Part of a small language model's weights.
Size: vocabulary 18002, 35.7M parameters.
Architecture: learned positions, tied embeddings.
Training: a variant of Adam for these matrices, 614M tokens, 9840 steps.
MLP neurons of a small language model. Each row is named by its layer, matrix (up: input weights; down: output weights) and neuron, and shows model dimensions 256-351. Each number is 128 + 24 x the weight over its row's rms, rounded and kept within 0 to 255. Numbers have three digits each.
After each neuron's rows, "fires in" lists the words (lower case) most often at its 100 highest values on Wikipedia text that the model never trained on; "fires on" lists the tokens most often at its 100 highest values on Wikipedia text that the model never trained on.

L12.up1029:171137114111163143151174157104165138125113122126120138162147117135171117157120111171106118120115092118149090103120146164162119183142080094197131160148118136166141115102149151161111170125093138158092087158104116158120110104136139135109136105119127187077152114131078160134104122143163100123
L12.down1029:132144101084119121117165116150121127136127103116149119153083152080110125149123138137125082111103130132101128121144141124149135157116146145119135108158128115087130129086101152153139106126112150106131113165141141150178118118112163176118130137130100113113133171135096143141108146164118096113
fires in: "one", "each", "that", "this", "next", "every"
fires on: "one ", "each ", "One ", "that ", "this ", "next "

L12.up862:120145129112110112096107138136140189138117128077136119151110103133138150141132146133148093131120130123112108132120114075131168139137118109165170143086131165153156152099120124148121101128148130140070114088139113140145109155117142116140158091118107121105156127123133116139117140095115137144
L12.down862:147127117144176123175159111138145126139155119135135135146118150036119134148060109124164126122146153162126171044135104134106163147150153148133139146160140097118083126128184110120157141129146151122112114120126146135131123125126145127086143136158116113148093111090129100120157118137127114134
fires in: "first", "as", "became", "make", "made", "become"
fires on: "first ", "as ", "became ", "make ", "made ", "become "

L4.up36:066100161139159091166139161121100075130124083092139127135132088134192164129091074205113155084122150105123085128119179115128103128161127128117122146155144122132140158097148160093144116110125128124146102136113112103120140110141117126197128143102087148117139158085155132139155152100153176085
L4.down36:116143118124147102141141117142114132101169110143132100114146130129119142135118144121127163129135144135147104138100097114103172134098130082123117132130128129116123190131148145098125113129137130112127123117157139166140146052119140121141131079107123192138144144076164174157167188108140118078
fires in: "not", "never"
fires on: "not ", "never "

L9.up1210:110113135153120126124114151108145108144137130159077152145097117140128095106123098110105144106084128114173106155099149129144148146092152148133162120151151126167135140120093073142113126119126134121113116135139169161179130114125136108122117111125134146111159177115094125145115098100131102131
L9.down1210:117098101122171133122140143142165080107111132136145124159107119137166118146148113117159144122122114102085112145162098113095135107148113108098130097093134136137119157105149145099148158093116176137151175110105121132112132143073128164099104196156170164137088147109133174087138119101153117149
fires in: "well", "due", "much", "with"
fires on: "well ", "due ", "much ", "well", "with "

L7.up817:145067057168129141101116145140152124135148123132115120122128126136196117103117139115106109166114132136156104136148157122160101133150141137118174108104125120158132142140135088135086112106134183144085086107120087159125140138133107093082118069161139170142121122118139127153121121094148109090
L7.down817:128117116142102115145139127115133097126110135152101163132118129152103158142137140134127144128072121177105148142091102108125111136176132140135129123141126133128124087133125146115165135100139150114158141137182121137100084135138145095130130154146094115139121119083141104096126115164117089181
fires in: "of", "that", "to", "have"
fires on: "of ", "that ", "to ", "have "

L9.up1089:126152125088119134129116124120112130152137110131113105116164133132145120113074086098135125133116121110143086137142152134165165154119146104123135124076106120108139103118131138148081160140142125157113137138142106112164086131141155121125078126099067121128096123125118123077084132144092136189
L9.down1089:158127141147116122141155166157171180131166135076111092110133101158120144113182142172108135126123142085149133083114126113124135136127110168168178147131142085124178145120143149138164130167123080116076143104111168140107135148129126119116177114139161141136127121085157090119126137147125145121
fires in: "and", "a", "an", "of", "home"
fires on: "and ", "a ", "an ", "of ", "home "

L9.up789:111167084145148134140127125131145159119114137147161107167128141140126104159085103104107135155146128130115110138172095138133148137103143125143104146144182163173120150148132141112137117123117095139101135125125144155134102116114145102126123160123143164146135174096165175133152084143126110198
L9.down789:165121075077122130156145145114155151175163102115140194186157148119113156098114096094154147104153150099119133121132142096132117120140103127113138124118154115137163157139125102091128143087136142128106137095134127124134162100153146148129147177121109109110121129154121156156119086131126117111
fires in: "became", "by", "to", "as", "into", "becoming"
fires on: "became ", "by ", "to ", "as ", "into ", "becoming "

L9.up32:127101143107092117150089134105116096097149154138142132128135126137127129123111097124084193171135124144142137140152168126162138129088149109147168152099109129084122130122090094110102145149092142170115166118142125142131106154126145084146150175146088108132091119109111095091163101093215123147
L9.down32:140125120144107116156094147111117113125102074136109106120128120093154156103131136131145120119128162107106130119130119158169126120125152136098129122117108145122141145145147139133149142106140057107120112118165103160129110146154099147128131118098090108174123177147134096110129112111093113143
fires in: "and", "as", "than", "to", "the"
fires on: "and ", "as ", "than ", "to ", "the "

L7.up1155:131099148146136108098126141127117150169125149109171163119093091133150129143130085199139165091139141139132091147143159116154135140122116124128130131181137144098123094122134131143086113125117142141180143142107076098132150112100129096125144097104145112080158124135111147109134069165134100106
L7.down1155:104149137188094087113145131100103088137130116128148145127128111124123145152162129123127117109129133162112106141131124110112090123134152149145090126133125140168097145108189156140137125076157164139122144149133125144078130145129111146136132117123153107112137106116117133107105107182131099115
fires in: "his", "their", "s", "my", "her"
fires on: "his ", "their ", "s ", "my ", "her ", "My "

L7.up473:167118075163109134116141120135133115105132132136153145149170127142159120148151096153069110134122116177140087076101142133161115153150118136152121134097124179161115092104152149145106139111128166140113121186116106114101089149110105132160118053104129174135162069102081129125126138146162113086
L7.down473:135118090090117134163167142158152109131177129166155119133138121170141142118112130117158109151140103118095147136099098098126128123133105103118100109118112101172125157096102132131158104098080119094123129089153121120109153107135170117122090157154102123101173155103146126156094113128115118161
fires in: "this", "1", "one", "every", "that"
fires on: "this ", "one ", "1 ", "bu", "Bu", "every "

L4.up462:168143134111136122084140120067124084111137139117100134155149110128153101128168142126086122123109122122174070096154120089153146129163139129117110136104128125157128099085132116091088109116103142163073131212144178093098085132129142118128106087121123147098109117133092144127087086127167116093
L4.down462:132079122112156159173188149089147140087135146155126168134107132143112144107091124145101138097110076079121138137150089132097117108140146104129119117130117151157133087115089154137150118168126133108146116148147121143135123109151127146149130136118102121127130128104103122114165133192125092088
fires in: "one", "ozone"
fires on: "one ", "One "

L9.up36:139120067148102168151098108123131142146141118137075158145128129140177111123168115128136153151096131151125076141102109145183147144131121143131140177124098151119103190131126146109103102108169144161145156142120102134101144155140156141095144126106141095142144131130062123101084146117137124110
L9.down36:115150167123144110162151090147118158174140120111096142133142121088103142104164127117119145139151146137126128071073120070116190133097135111116177137061145084128107114169149155124110092139145120089128120123115123107111125141157128137149115110112112135116111142104134129177120154100115141130
fires in: "of", "the", "on"
fires on: "of ", "the ", "on "

L9.up215:105100117148100158109127149106163114113138106131125089101147154137126131121155141131138104157171172100109134101130090142172131151127114139119107130130128143157125140110124117126146127123112122157063154157121130155101092130141144049126108118103113131108129132087141141138136104143141116154
L9.down215:123104118117136148142136115138122115092162124128130117108115132154179069151142141134104114084159162143147085115123093132118152137152135142109113144152134109117119128074129153124118141106137136142135181136128152137124067110121118142104128125131127167126134119187089064157127155115149117108
fires in: "an"
fires on: "an ", "V", "l"

L9.up1338:113113163125160123132096130126119131144125116123158175129060140144147152129119132161117155118147096131131139166088141110142132141112148098098118089171130158127142111118111103140144103111148163137097118128146121132158116125130087098169134143122125117111119156103135129140132129129134115140
L9.down1338:163144119126159183113159103198148106175139137121120128145122096111113082143110170155137134093144157124138142084127117114138112149149113136135081133131147120161104115125138109128117112106152090159133151150064143126131085108136120096087138059117089110098142104091140100151110097163147116147
fires in: "and", "t"
fires on: "and ", "s", "t "

L7.up569:151134176117103103095113120083145113125102148124180140115159090136148148109160114151135202120128100122101089125149149114133117130123142143147130125159114132117123125118165112114115099116126151135112170191098126108126166149129169135124136084124131153112171103166138135117168095129169134115
L7.down569:102150124135122122134166159115133134123181158140139162146158150130062123131178083139085130120139091172127174122082094118142128121136129103143129106161129124117119143130158156164102123106183119112164143113111127104082102132141151125079120083122101133101103101102140117121138124169125119129
fires in: "its", "s", "his", "whose", "her", "this"
fires on: "its ", "s ", "his ", "whose ", "Its ", "her "

L9.up937:143095132109175198122114129137146147157147110114142108105132135135129151092127090126195149094103122134130107188111150171137119141110117108110165146153126127136151175125112140156157133111122122146114130139142104126148154105133148139132160147110145180152132059120151109105094102151117147127
L9.down937:166137119143148106114090152127128124113104102137111078140134075182129209082133123134158160135101148132164100128159165127135099124116138163152131133130090119108119128153166108114129099156108118162141117094121148129139156149125137140122117114097145124142116111128130128113140110132188077100
fires in: "of", "and", "as", "than"
fires on: "of ", "and ", "as ", "than "

L9.up1454:122142123158145123111130119129150112131104104137110128124102124142120151117091124105113113130110106147141157112112098166144167144112094148149122129126140159115138114132126102127090100125124138113088099126161150081118115101076067143164170139153155148141124164158114091157142126110103072093
L9.down1454:127110100106109131129160090154118103100125115098160116135133119113153140175114118126103125144120104119125095118151117132105105138146131129133093089122143128113139107146125143131113173152079098111164108140143119114121097133154150116077116149109155145131115119153127142093085171174158134169
fires in: "that", "to", "who"
fires on: "that ", "to ", "who "

L4.up1341:139097097110103071088089147101127128154122129131113146130087099134170089115093047101104161122138176074154115162137132129152116138092147131144159119114115181145133163103141069079123121106066142138133091103082143147197127144145124113117137118095106144142110153139134112131129126147157160124
L4.down1341:146141115146185080112113140148147093103138099138074116148134126145115116082105148098130142150131163098141113141149142122131116126118154113125175124095136123113125115148073121113128100144113131143154085090156134146061172157153091111109134122103086094171090147140154116096121103083123117128
fires in: "but", "if", "while", "when", "so", "although"
fires on: "but ", "if ", "while ", "If ", "When "

L4.up1086:156092104095133135152144088086126138133138134157113090169150145133125081109116133136109086124122116129128129134130171127125102142148134097101121138162103158159128134167123153125099118147139169181072100147162109143159165092123115116120167121141138151148128141095137122139129128161157169122
L4.down1086:116123131157144117133153100127153139141099174146090161110100113174101159124153120169091120130113130130105132125092111074128077135128123111092148135140124097147134131143061123110145130123118103126170152115142119144128143116132120137144104115104142149099152152147096137142129155141163096131
fires in: "both", "each", "all", "either", "veach", "members"
fires on: "both ", "each ", "all ", "either ", "Both ", "members "

L4.up798:146139082112155131155114137101139130137115074116129086088139105136108132094125106101091129128135133141136152124101153090122157126137160124095154133101191183107158162112147089085140110140090145144078106111132140134118129146092146084141133110142098121109094115119116153138133143121165140087
L4.down798:140098132142190146126103101142140089084115090130142130121131124128137127100081137109118175176124155103098187109123122069095126115109162102160141131108140125161128109129128126124133134129113140140133148112128092115123195158105143131122123099150090109164131160119156105117070127136103121104
fires in: "when", "if", "while"
fires on: "when ", "if ", "When ", "If "

L9.up1353:142143130139126151115126142138155089121139128099154134121129132144144124120130125110135125134140109100160104102135067087149109134133141142118114094145108110116106164109157129109141132122134159164160105180122098149138129110115169147129114130146137133129177101108138133136065091128149161149
L9.down1353:173123124139161100124148097125183131167098114179155098093127141154117144118125150128137131111134151124112132134163141153068161132144132154107120109117172132136099165127141167137129182190163078099135109131131093126124085142116162204086131140086133123077121130122131125114116124107092128175
fires in: "in", "january", "october", "june", "may", "march"
fires on: "in ", "January ", "October ", "June ", "May ", "March "

L9.up59:109123176180121146171174120129117160175137074111106117087133130151145143141144134120149150145120034170126114130077119128168119114127077146112152117155186177156144125169155162149127158113158175156083149146118103120116065104111103113162126138071150121134118106090151133124134104120145132072
L9.down59:100160123112122085114147141156107107104137133140101112137143164138116143098106101130174085158100150130138122125119141101113118080151139091162165122128107134155125124117082111126121088133137125118170162100162104161159144110123138125102098108162109141159107148137116135124142140169127116109
fires in: "of", "such", "in", "for", "on"
fires on: "of ", "such ", "in ", "for ", "S", "on "

L7.up317:087083154110180110114150165133102123146098134077137101100164139143131146144137096129143158141120126141138118153109174130109142115084150128128157141103110145119138163139157099129140104139119155173117124170096110163116116103174144099127115118119164124129166097130139111117131098103167139127
L7.down317:107085149090156093116148125102154104113126118078123091120111108155158147151117167153097146113107136130136119152155110109125166133108160111178126132123058151161134169139134125121149095125114167139161103168123107148125125170128104132132108146101125128167113092101150133115114129156119088084
fires in: "that", "st", "which", "following", "family", "it"
fires on: "that ", "St", "which ", "family ", "following ", "it "

L7.up803:171153120125140104074087178103129149151170149134137100118141155130136104105104066148117138114136115086084128145133149209183140131118143088099137130151137134131139146128116090145080117147106141114084097130131145169120133111150123079158103159153109164144100135128144117113122145127149115147
L7.down803:140143150074153057123098128115112127141118113139114122138111120099150140129103153158099122135105134131092134115130084102147149124080112124169159169136084140149115142186110153120122098102135113152162126133107138109109136137126139125140125096149116131141135115110131107171115111131152125104
fires in: "and", "by"
fires on: "and ", "by ", "res", "br"

L12.up112:082157155156132145112121118149119100132124117107125145102123138134152112105090140150140167106148139146117146143094108162142125148122175163106173129128095131115159094125152138155091139122126170134110101138127129154181098129136123136149128103086139120113103103135173082105164124116133135118
L12.down112:132165063109117132147104114155150150130120136149107147121137133131174137087105134100108136137148143133082150109141135149142104108094172129110163097112117118103151126125107132117134153118144174109056082118115139148140144139120110092141124156114102129151153129150120136109110093137121171122
fires in: "to", "of", "for", "years"
fires on: "of ", "to ", "for "

L12.up572:164121129128151149106157132109112137165134100145154063124130115133169123109169120131130102118171140106097111121119124124151100147108127138119103154105145178118128129114133121114133115165125168150132114167140124127092116147177146099148102122122114173138153112124153108144128119123166124123
L12.down572:137119098102112116087106095109142142162107146140102144113087104131140156152138161167105131115160119121104109147119105156120088126113089128127110139164134115150159095112124085131158142082174177121114200137127129116118144126078093114118159119143149110117114107129122137155111124161147108131
fires in: "an"
fires on: "an ", "un", "r"

L7.up1406:104183142120101120070140158096120104144124146142092127104131105139137114102098137117101086091139135165131087145151123124130113163148094142153151107133166125134126129091103117089095133121087164119078156128144129170158157124169125148163091115100098141116115113144100143112089173145130130109
L7.down1406:140128104104124077111149156122142115147178204144094078135160084159116132114131110171135162099142133159130127121069130123100115123141138120111149135121117086112122097162118124143098126107145153119099144138123113138150138180135132134144132125134094145118095153105129156123148135081148136118
fires in: "well", "more", "close", "much", "better", "less"
fires on: "well ", "more ", "close ", "much ", "less ", "better "

L7.up76:153148119133115120165112141154167100143174122130180098117096111141128143136090129115075097147113095118161151077112121132139172110132140093160176105120135189138116165128121119101091124131111139140149092116156112192118162076081124080129109143160119121124117156103167147101148104109206148133
L7.down76:146091076156099175137149125118110171136138136147093155147104116043163146135128158127106152122164101168132103116117177112139113128147121123126129129116153132140180130135124170167140112103184150132138161143175138105172124141080126114096112122143150156123069135118147162153091123109117098122
fires in: "to", "into", "against", "by"
fires on: "to ", "into ", "against ", "es", "by "

L12.up1365:092113160187132168125136149112115124122088043118150090148146159146131123124109141109128110171097113119159138150159118136112133107157152114096099114170160141106092154110085112159154143109118193143100145131125129088131148175149135113203131163118126109134126139092142126137092106075149122120
L12.down1365:134139098127154153147151139152108104142134136125166144123135125081143141106146156086154099111120098139110187162146122133093092109109084152176136118149117107131111147120136134139156113165168142096115148145111153156179162138104145119106131161089146096137118139155143124121081140143141143163
fires in: "in"
fires on: "in ", "loc"

L7.up745:128093091158151097136071143143119100146099128107148168142090132142137135140117148093143127103118155114103126107088110139143154114153145126079153091116178168188124129134124125117133145123100129121136142137127109151161108131109126114141116155123118116139150129138148142128117065091163118150
L7.down745:149127111141100162181164108149156155150118103111118107088131141121132141150139164139136182157175128147136171127133159134055177133094112114092142137060168130108120119111105156140115143126154138111112143115113121139095128137125118093102158171149129087112121141126148134122136090124059127175
fires in: "to", "from", "entered", "attended", "into"
fires on: "to ", "from ", "entered ", "attended ", "into "

L7.up1068:133136102103166153125101100105124150124151157135105083145145137135115077154130096076127123163130087109112136096113114130118195136112128089100106177133123137127128172122107037084121106119164122159116105138157123144142095114087144054127140115114114160124115110133160141090093128157164141181
L7.down1068:136104138170165092131131112084167136126144147136150143137113154124067145129141112120153152102102134117140149082113126148186154130174171141148126120142123148156133121131142104116143142112137095138127146108144126127152131125125079169111132137150113156126127132141132141154079143124085133114
fires in: "by", "as", "of"
fires on: "by ", "as ", "of "

L7.up180:147136134175111108157105132074135113130147096136127118149065109141147153118096117108142129103123099111114155137110127146132125132126147150157147126180136135123120126135105112102087134141160174136139112143144073140150153113043095106104126127158091130128161157141142130122153122149135122150
L7.down180:139075127111117128092134114153094139109131156103121166162145118137164153123196178160165118140120138105131106123099103126110089141162130068104110100152137099147128101086139141134132145123144124143141090137160133146098137134150129113153133166113131122117163151174122109118092115113092144114
fires in: "s", "to", "of"
fires on: "s ", "to ", "of ", "av"

L12.up1418:167107084118182135124120126094096107098116129129155082108096139140150169111131153119156099030085128141167139171158128123161125117142126142127124129118104129117142113126152092132149149135117153153122142184138121171149156123087137163126129139166129157140105133122096113092120124151158141127
L12.down1418:121102166139166112160119117154150111109143171171151136120106131115134158164152158118125132156116121134126149143099147139073093157119124165161129151083139132143097166130139121166140141144141146100153169127155106165135178146097163101114181119115129101145155109106128129144127112149126135114
fires in: "in", "of", "14"
fires on: "in ", "of "

L9.up1398:146143121106128096109100137134133102104112107122132129119162100151131124105149128108123141126084107173137102113137123161140168118117105125111145145155108174147131140123088128152121105135153155153145131119140126105160077140122171093104107165078133132089096112137083130068171093123169090086
L9.down1398:152123148157130152169163092114121119161113146176125086158054133043133114156088171108129152147116142076095143108095145077106153161137123140197103147142150103116117143104133112142113160118128121111167092152119101137129118179116135152138111165140162112159178130124115140125169145128084122121
fires in: "and", "his", "city", "the"
fires on: "and ", "his ", "City ", "the "

L4.up1372:138138126123126151143117082096121110146126148137096123156155126132125119107136121117144082109123105146144120131149113096127087128115133126126119163095092167107122164144158128124132138138112132163120141147117146142181137121113094133095153105116135155156090144116104136132130113139165173089
L4.down1372:100145170153120093159137077108145098111135195158115138150141113147103106152121138097048101110087136126154126149134127116163098125136165097097127156123126093167119165139109135163136152154147123146130144133141065117112133126107123127127128100125155115147101137144134133154154156166136141095
fires in: "between", "both", "either"
fires on: "between ", "both ", "Both ", "either "

L7.up1201:136162076171154129114111112108147154154125143127111111139161092136093138130146095130134128113093084126119082105061141193143163122081144115129103124165131121141143137163164101134068157129153158137057140119167154127159143115060177120146135113160139139141139118150105114158107126145144115102
L7.down1201:084116132111152139156099124165134119104129140149133140172107120096127111155109127131116112139113150122145152126116138137150142146132136106140136150111185090131114085105166130083134126132121093079107117095091108118130119109154080163127143126079101099158119108135129120083172156124111134113
fires in: "that", "where", "which"
fires on: "that ", "where ", "which "

L9.up1213:149117141135156109112068153112138127135144103150091128116108089140150107100100061163141166072127059093172073125138148132194113136139144122148171092148102126109126126096134105131098132108146103127131171142132121113165139120155146161132113092117132163141120108131117152112104128138172104131
L9.down1213:102114132138176137141119143164071100106108154135117125122131166112122162109122129177166152124137093091162114188149173111128085101167166116134125101134145126110161130091090098122156134062101111093121102137089122118153134083144146125142128180149159093144162120132094142100089127112133138163
fires in: "the", "his", "their", "an", "a"
fires on: "the ", "his ", "their ", "an ", "a "

L12.up799:121119133171125134083126066126177157114092110100118078131103172137165152109124138144155110135175114094149116151181147120117109131116085138131137168092186125104138126056111102153136128156133136163114139162172104104155102139117116137118081136117157142139142137146121123139121144061158122112
L12.down799:099161146110130120072104099155098116147093137122155105129094139172125187140176127101072090149107096115102098147153083101145132170121108161128134153114103112119137127095118132116136153147120113087119134169151173109137130088166132112098100131109139137135154138155121110113110149136140125100
fires in: "to", "not"
fires on: "to ", "not "

L9.up1219:089185135132126132141127083127132139096136111144145096085125160125105091119116137145143149095124109121172162085148138131197167163141152121113160167123131124122106132083092129149147132130192133137148125111113119119136137106150123112163120134073106091139096102117113133086114147146127112111
L9.down1219:100144122115144157146094143137148140130106153130110153149137139124148184140109167101180160139129154124178209108137128109103118119146120131154103128118094107128175134130148064100122189143112140146111147128132178134151119149128160129073147133110151128117129095156119156133148075096128172149
fires in: "in", "of"
fires on: "in ", "of "

L9.up982:146147093138118112143104126060126150143112157118114131149148141135171117141088128143162144118138121119150134112132152086133116113136140176117153134171119147151132136078089139108098138106122132171129164094128100150151124140136139120105139107135153140136136065119097139118082116150118139183
L9.down982:158122137131135117160177113133102118125123152127114148129132146132069150134109111102136129095112121128130120127124090116109141109118118130130115150129185098169128096128099171110075116120152126128164111107125142075109128081127113147113107103097143123131116141106145135151162099108147090118
fires in: "the", "of", "to"
fires on: "the ", "of ", "to "

L9.up471:114097166146107136148163150133117133157150087109113135097116144137186129122131147118107132118124078132138130101097117109153102144139089159057167099145163126154124147157158106137108165119126162161119148147126113136088089138149147121144133124144129105134146127139097128109156144134150159112
L9.down471:155117112105116076126146080149111127102164155130131128204135155182148093120147132098168121118131071125110147140109100139114153104108099111175148133159122113181116126101101134162119109103152165129138136116182128121152126111092162159116078139134109143154120110141096119143127103171128121141
fires in: "and", "from", "for", "of", "in"
fires on: "and ", "from ", "for ", "of ", "in "

L4.up1025:103124134150103132109120172086130096128133144095110186133114123133119126154155088161084162125064138155093135132141106124160170112108179143130137131150143181139131110077099122088110102117113149142138141125097102113136148135126159111157096146159106086132114119113119097085133127098165157093
L4.down1025:150144157163115125148145132126131142094146122150141090114145133111073152157132142102110106126127145163099116174090151145086116119107136098160078130119153121130116136149142128153137107121144175170134141099126104150095157126124157111093136135105151132096088088085111110163120135121161124134
fires in: "their", "her", "his", "its"
fires on: "their ", "her ", "his ", "its "

L4.up663:110085129154091152145092125137115154159125091131154121102112112137132149095105079175130127114176122096116094139134180131144103143135141138100136126161135150138146128136131146129130118128128134115140109163124114145151146122163121095170112088071107151114101138088131166137137175127131126097
L4.down663:125129134107104098095144113131053145130176141070142147143113134165079135147167149112164203164142107118117186138105096162114129113146126127123136139126148174140124068147121152138145138156104171142093168131107108164100124124095112164160142085111123116154151133157143138092138102137134070159
fires in: "not", "never", "without", "t"
fires on: "not ", "eb", "never ", "without ", "t "

L7.up1190:166136091120139144137103113116141147105110164110120120128146130148120091172132127121172156129100145115119135112103131113143147145152106103132153190174142135138153107104096137118118145132090165192135181157155099125108121121112136119090108132147145141088150119135085145137097118117098148131
L7.down1190:114119135134129099106156138089125148139151135130095122096109101120125133121132159122126137157150147153080137144129128142100108143141143139130179093080166081114138105148145148167132128141131134109134157093118183114177139155153112161151097121107111133111141137142121097132137150140145154117
fires in: "the", "red"
fires on: "the ", "The ", "Red ", "DF"

L9.up620:130127142114113123144103160107139104085111122133118111115163178146133186106144102155132136170130101136161132172164125084169106116167123142123146163135156137157114123137137112160120111125118145148148105158194073095149113112137118105136128118116144176148141148151179110126117124096134171113
L9.down620:133129121101164138146143172125162129128131121140148106104103100102143161139171130089113142107147119128115130165128132105100134121169160136148182117114155117127110140141107154132137143160124098097107158121164135152174154113109140156131120147110125138133118117098169142103105147136101143155
fires in: "from", "in"
fires on: "from ", "in "

L9.up71:137125101119148116141113152081153159131135130125122119126123112140166145139118090184127130117163103136167130116138130127096112133067138115123150172109147197152150175130141166122136120142121131121089135137171128170175161090174109083111185122109137166121116124090142116148121110161121117108
L9.down71:117125153096115124140116120150095125152127133143142106149113128167090090167199140128106119133110173162111116139095084138163110113082089117125124145117099173108137112116109166107122097146115163121143075185111117113142108124132116189149140113102151109098070115140134112124110159117125117082
fires in: "of", "these", "following", "st", "along"
fires on: "of ", "These ", "St", "following ", "along ", "first "

L7.up454:144125147103096123118114129119110133168142125138168153126132104141121148118117104114154136133107112128142105161123136131115138142137142133125119120119141164156134156096073072108142109112146122156146094111122150119122110159138091069125143122079123119103074129148160124149126105112118112112
L7.down454:070169101133147176140132143148119138084132093112159159145102142098119120117148117140145093160125114142102087122117108096108112111133131152164158097150111114173122159141103162148163121100119105102108148151110144165122144092156120146154032126121116120113081109103135116123128140117119126130
fires in: "and", "other", "or"
fires on: "and ", "other ", "or "

L7.up908:148114160091119125132110145110181110137125100121103134140118119134099146122094110148136159125152071105162136157135117111171121123148123114105149110133166199128099180092118136130121145147149112154114126135122118144170096145132146084108109146141149146144097104125092129131126076164145087146
L7.down908:133178114134099146102167118136118111115110126148156107124074130104124123122096178168106147112095137097069133119109181131103106133137110153102139142158110141160132087105161147145161113123113097092128145153177158125155174112120142140120097119156126132100146157178140146171129138102126119107
fires in: "and", "over", "around", "in"
fires on: "and ", "over ", "around ", "in "